Weights of a small transformer language model.
Training: a variant of Adam for these matrices, 8814 steps.
MLP neurons of a small language model. Each row is named by its layer, matrix (down: output weights) and neuron, and shows model dimensions 64-159. Each number is 500 + 40 x the weight over its row's rms, rounded and kept within 0 to 999. Numbers have three digits each. A neuron's up and down rows have the sign that makes its largest values positive.
Before each neuron's rows, "fires before" lists the tokens most often just after its 100 highest values on Wikipedia text that the model never trained on. A number after a token or word is its count.

fires before: "t" 25, "l" 13, "d" 11, "a" 8, "c" 7
L10.down144:526482492485534541497475464499541469421420535485526486556492529544506523440463526423475491450494536496489515512536499486518504527475406454521484516431557509558491470464503485560487489484499543602551498487501562514544514482511465524504510467513483547452556563561515482421509475454520549576

fires before: "ar" 15, "v" 14, "le" 11, "f" 7, "p" 6, "qu" 6
L10.down340:552439546498459537452499508435497524479486497484407479405470459567494443497456491528488471532543447496455485531501438542488455561469483464497497528477460443531485440537458512488479552501553500491472498466485528473446496507484456462503578483490489587512488463567527571471513434563508521478

fires before: "t" 14, "b" 13, "ing" 12, "er" 10, "ed" 8, "ers" 7
L9.down120:528486490464408525465514419525546489471448481525533439447445501471505586551506550458473460530479466487511490587468587552528484452522410442471464448514450484436509545439509456498529463461525575540411512484474507527443476468449497487505501511518501429483478474444465508527535479485518571530

fires before: "t" 19, "d" 15, "s" 10, "v" 7
L10.down119:500530576505468525573487491495542485471501427564525520500448531510415526491516462435555530510543464453414475562457479513434472525511492491487506488496555496577529538451436409488516521487459596562521474538500560469475490412526503522548498429510463564492482533544488562442452511530526507534

fires before: "ver" 20, "w" 18, "ar" 12, "d" 6
L2.down185:534501544456529524538461494541455518430488523543502544473480609584465464490542531530444444446535564490533520446529559479497534550553423496536514512555476507473540550482526467502469540485508446554449487533545587481515503467458547511510522516554425537514458531466587550467465567504477480501

fires before: "==" 20, "=" 19, "I" 6, "A" 6, "P" 6
L2.down377:497521511487478495490414521491517548555465469460532494518461524529522544556486512479470511500562497522495454494458510466531508491558530477432480501500562418425537447479540479495461552449517455506478447500392502501492519504434491532482467533550504437450517510509507496531502471528449450495

fires before: "." 40, "%" 15, " m" 6, "," 5, "5" 5, " |" 4
L11.down87:508511538485558524494522450499482479442493492396517452578533517473525471499526470463542480486475503425481546462475494580506478469517517534364546511530474490468450486568471545474483492491557442524517497526534463537548489562535507469513453549472497485411511531479524499458487508453510473493

fires before: "t" 27, "s" 10, "ion" 8, "$" 5, "ed" 5, "n" 5
L6.down480:486462559511410421465505572463529448468536532500527564513516544434472466520524532513595610424497503494498569521496466545507504513445450485493557475536497495532512532460478503469518480499494517481472489531503445531511529475569489515513579533516457423489503525530547470445413430486569518489

fires before: "s" 28, "ic" 25, "es" 6, "i" 4, "og" 4
L2.down87:547517453499460426512496526465495521506445486521483496505490488440485445474487536532526581491561485485499480388481526503464535469509563437491463511466557554527537520536532516524458446523486536562495519546522519437505484573510538451527524529551468596522470484443422493540510470535471476506

fires before: " 1" 16, " 2" 14, " " 10, " 20" 7, "or" 6
L11.down555:506565512487521531525587506522459470476461433536559487460525476469489499498548506460441452450453491533497575487465446490568489455435498530512527517484536469514432523511520411408528470517524540565455487436619475555512480504542514463460515506582436427464577462498500514486459498525436528470

fires before: ";" 48, " |" 9, "er" 8, "l" 5
L6.down103:511556471474518475496469547519520555549537486496518546472435499434582478460442448465536520447441572476424440477484495528484489566481487530513541467488505504525521512531504466563420505496554473462468472506456499513476480465543555512516524472507456515495521542466535426571411484524468455502

fires before: "es" 28, "y" 25, "ess" 14, "ed" 8, "and" 4
L11.down327:498466542512449533542512492494441572587487434481468560449534507540418526482535464489504629511490478478512484516520449492515518457554516500512542485567570550493547438449437486439488476569511550535446501511497540470493554467463499563545577466490534525475463478479463500531520485477494462527

fires before: "\n" 30, "The" 12, "A" 8, "-" 7, "I" 7
L9.down193:433551498481486493453442472431478521469494491505492423484472470511464504509552493492506417462517508495497468535490501579570504533538470469498497535438533536496503435422502490581464599447449546556495535482433457494542447529400480546498467537424504538436443472438507529471457489454469432460

fires before: "4" 20, "3" 16, "5" 14, "9" 8, "8" 8, "1" 7
L6.down223:470520529500546505508512487412517521512475440473443464515471502479516495486518544426467465433472509547545464511576574582522545480509482449576506556492526473515562510497476541525538490509379536522367497557480549567527528464490522469478499477540475516548537533525532489521444550484550483501

fires before: "\n" 16, "s" 16, " of" 12, "," 8, " and" 4
L9.down387:502504530457491485557473525477535519502513474465555542547546521527453505489584416492468530458513565484493443520486521522425515525525522530504508501503449461505546529420510511516454552467479459520521458552455483516512523510451580530480557542451536521577516601554481462546556388520483548566

fires before: "f" 18, "i" 16, "uc" 11, "ce" 9, "u" 8, "m" 6
L11.down412:536489478505461526469432523560435536518484541538556459550462497510548517508467584474540477537520500489502603507442499433500469465473549419502523553508379449450399482485487499487460607559583518553542462490456441513476509494454479395501449342476441562422500458501502516486533449515424528493

fires before: "." 33, "," 25, ")" 11, " –" 5, " and" 4
L11.down242:515510498451506418450463427500511501507514437407491471572534474510490465559474537540493450512556523523501510485429509530454503544436527460414514509520493488533412501458497495486459513483486499493581550482559509509480436513515484492515495475485399560510512600553485460513518524578515457443

fires before: "p" 16, "er" 10, "h" 8, "ig" 7, "u" 6, "c" 5
L10.down113:481517474409530466453466504484503568488453465511612566490482499501506552504477530463399504520549489452503476471534495486475493490444475481446560484518470542572423481487569515476558516543546402505461431478508476470427467470493514521467449524463515468472482419490409526490506451530409590443

fires before: "al" 31, "ic" 27, "it" 6, "ian" 5, "e" 5
L6.down173:501493464429464423515538442518492525591530456480498555473484443581504464466478447481436480416475544548559504490562518558482442423500468490519530448533475502539537510442526486497477509487526481543444432547554489528512437496456563404523508532491518495559460555494529443541498497481518484499

fires before: "a" 21, "ct" 16, "ound" 9, "ction" 7, "3" 5, "1" 4
L9.down7:504468542544476516433517569511486433520551464444526558529534479446516477563449575532577551502515440470570531444491523538476495502482482540415464492515507538561479463537589519558504512508401446544501477579499485489530547503538477514475439491491534500464461508433523511519558499567530471466

fires before: "c" 21, "in" 14, "v" 11, "il" 8, "ct" 7, "g" 5
L6.down553:483493508534483489600429538482522476522551551522493534518534573504474516548474470560459557499573427567469460477559465448447489396480515494511551494547502528473526511486508555525537474449456550493532524472481480442475431488530443477550566510459537399482495484477478473447433486464502463527

fires before: " |" 78
L11.down152:416525529454462462462507484500511499461492531481497518449566543463617519474529463496488462484494566511458509494422494479530475419502494507541503481375564468441498526533488513552523524453566490489499531544449524550482521436507499483514472507501551478543558528534550504470454548454382445516

fires before: "ar" 17, "v" 16, "le" 11, "qu" 7
L9.down102:514473545490480485394477525506559453576458575515398468474467579562524487528443516463478536468509518426510505464558446525460475521541535484515497421464479521484442519443471481535468528481487504469469507464525524489501500498488400478591545435599492493503505505470504580505459421500517494455

fires before: "d" 22, "y" 16, "el" 10, "ies" 8, "e" 6, "ce" 6
L11.down374:457497518530466553453470445358507412527557406531483547523514425568561518501533546473591521514515442512469502524475451522436489501486516575530507523521443473561493538477500507474470499450482460484467533603527414496477500504515475466500499540446440543504464500489520489513577497424439552454

fires before: "p" 22, "ot" 13, "t" 6, "c" 6, "b" 6, "ag" 5
L11.down4:497478536461500461527546543470464516524532431496499468526546502578488517553550515514536444469442525561428479478588480462521504522520394524513522508521447602519496563503524457467537490452520472500515476475571503535480503442507550441505524529477518520490537488468485431567462427532441516449

fires before: "el" 19, "in" 11, "er" 9, "ed" 9, "ial" 7, "es" 6
L9.down375:440499552453477489513555495517513492536613488569461568454482494487432496554529490507496536465479493531407497522554451510500530508525474504488455470472533472577517472464457485480486453499495525508462550463490490463474470490497566510571542567489611469488449459443464526450455504462518506513

fires before: "e" 14, "g" 12, "ic" 10, "ction" 8, "t" 8, "i" 7
L8.down391:534506452518458475468539509439471492463452545508465485492441570554481464412517479501506538546578489518488503451535466474533510500520508502520527493451500491450539530470475528508566439534496521587548535506564550543493539464541441530442431459513509498540436496551440544547515479538500479521

fires before: "," 20, "." 18, " and" 9, ")" 5, "h" 5, "all" 4
L9.down176:502578527425438524475441426481523503510496476430525534469478535483526541552464496510510484462515555425501525506438509430420516560511468521474452566602500501504533486446485527519520529502531443501546466460502553522602506499473552523503481451483548493508544558553496541496491475552484483516

fires before: "s" 49, "t" 12, "uc" 7, "m" 4, "it" 4
L11.down423:472487470527469503488483450491517555522520507540580474559481566474467492563452551442542518532459465526499499431483473499411422506491478554525514555440451484469441492471512485535552564541506475425511484545521446486532611516517504513555537466551489541455509472558486540473547551438440529513

fires before: "\n" 35, "==" 12, "um" 11, "A" 5
L2.down50:500491486483400462526474479482473524565492447453566479494500488477432527522535452486431504521506499500414454495502490486542472551508475527552470552483508500538533480444521441511429559535512545525471410496438503512471548550499531507497412554430528507412475507499496504533493439507502421511

fires before: " |" 40, ";" 11, "%" 10, "1" 5
L10.down391:484483510527486501481486514476561491456491534467448478488520469472533395505463508495514578513523560476528514499501511559489506502469461513353534565429469508538517504526489580447504544472507549549530443559496452487482451503454469483540497535457562480520637539510490537516469515558454512477

fires before: "k" 32, "t" 7, "he" 6, "el" 5, "c" 5
L9.down342:492507490428515503468507456496528557587526521410468503481529491535516480554485430504479427520571501524515433511492558530520551445468438560552462506520553485477561520526507485405540447483458538480455475471496499516539467464449552471570508545538472526463531507504560438555502488581479489476

fires before: "er" 38, "u" 12, "e" 10, "ter" 8, "ive" 5, "ch" 5
L2.down271:477482526486572470390551504485476520460540495542502585525476483504453569501488474496399504524526540458485449503521562530496484505480442517407507567480541494508503492484517416532442553462495522521592468560446480446429464498480469478484480490471510499478501474522497457552490457527502508439

fires before: "ut" 33, "m" 22, "el" 15, "ion" 8, "t" 4
L6.down368:457514512503522493427524568522533557530583484410453522489496492440455479556514588530527506509549504458494514479518560577489547464449527540483516473484585578481534549439512443509495533549532489481459508506416450508485555491461533581512536458524482515518464510401568526482473517442542477536

fires before: "k" 13, " be" 11, "n" 11, "ill" 8, "c" 7, "g" 5
L11.down240:501521492458527531481468479459484481524487545555523518532524465509485511533492479573548500503557520631512575488488496453452485490532489543461480464455482494487535397483500555509515500468469546470509547462495463504516461567476437480510471460520556572523543445530475458398464556490547452531

fires before: "e" 15, "ic" 11, "m" 11, "p" 8, "b" 7, "an" 5
L10.down436:531490508498475428401549535577530461538521512527438449544525487452495478436534464529471476485451432554473463507497476553514449426438516496559487449516478479527516575566520478453489526529448474493468500523574543508461515526495484487493495513513510526488484496533573447505490557488494536602

fires before: "u" 19, "ly" 14, "ay" 11, "p" 11, "ear" 8, "ep" 7
L11.down239:561497543499525471447454479505535445593507503489538470529503483498524443526498540535462548543526525485451553487432503477465482559516578458490472453462524536519514464535557488513470461470514570531467505446484551525401553494551418420489528429526500520496427490504485506509490463492507484465

fires before: "u" 27, "em" 25, "p" 18, "ch" 13
L11.down218:444462567491541487544532492497534437460532537417559504478490444461495509484543499465543533488485500432482529467465506569491468583436471471496484418518555541489536531520507540468518481475583504492527488500482455563451510477552489452500574487519517495484560559508490506446454452543537480501

fires before: "ic" 40, "S" 9, "t" 8, "r" 7, "mer" 5, "nd" 4
L9.down428:564456459533443539464442446500489465478500460509586501466455495556484499474486520516472529525545476509466467457573547603498457520523524485535573440483553546474487463520523476468503562549549459490486478485502539509460561436485456492507559450539479510502439462603487475533553515493534511460

fires before: "il" 26, "in" 8, "t" 7, "e" 6, "g" 5, "z" 5
L2.down445:464495579489555573536533524487493518536446464521442464529479546489462543472528446473496558529486496476518473463501500543419439478512525524431490448481541486458481495524553519431452504478578425501555466495458453505533489449497494486562497499535458551508485475522505469526501533480509461554

fires before: "en" 24, "er" 17, "p" 9, " S" 8, "-" 6, "b" 6
L2.down363:539492531537484554497524494518487539581468526604539513491539473521487536483523519469476548515531493440497537510529466614516445523536511505438484466451501529452504539427501416498496464462591527495531568470557507512501483549475474498560537487531409502449549547414484533505494487523529492515

fires before: "\n" 41, "s" 11, " |" 8, "2" 4, "3" 4, "1" 4
L9.down16:512475521517507523512507512529559440542594507548461494472571440519497577547548561544556471455545488481523522485496448475448495462537422589515526495480488513559528528482488599503507452521461490537468538512476443459471473597583480510514491513509430549464508398488427525591530435435546474490

fires before: " 1" 23, " 2" 19, " 20" 8, " 19" 7, " " 6, " 200" 6
L9.down285:502537534502496511486513431530507506524472541526495535525495541524541480505464460461452510463562434614594535570488481471474517426467473559423466464470445482516472516508510428470473479480496508524489489544628480463466468476488501430508475551478476457493473415478469435431469501444539538429

fires before: "y" 16, "ic" 14, " of" 9, " and" 8, "ian" 4, " in" 4
L11.down234:492572582536475484553513566523616525554465481511512535520459492515477475506522431506440515485490500462502519516526526562541527524511422492518531421508460487525513526474458529490520446533571514516538414489523533587480468552524459523504532502569567523535473587554549545514501477475546486481

fires before: "y" 18, "p" 11, "as" 10, "1" 7, "ver" 4, "2" 4
L9.down241:480459491551431562488485462479574493488520539455515479507538481566516476510501498571492449541505491452406573474529523503447407473508527509416528449585516536496499528526478517459498421446530426461538533423461436523506468503479431403546529509498490522523501475477485509621457448536501492523

fires before: "8" 26, "7" 22, "9" 17, "j" 10, "5" 7, "4" 6
L6.down136:454526463529469482490498539502561520573491495478566447526495525532416422490439529441522483494504567564537455475559533477515546495441435496560449488538464495521543510501401444538518496483455500464524496489459478495547391448475439494516504509471496535545474530459496565512469507403584553509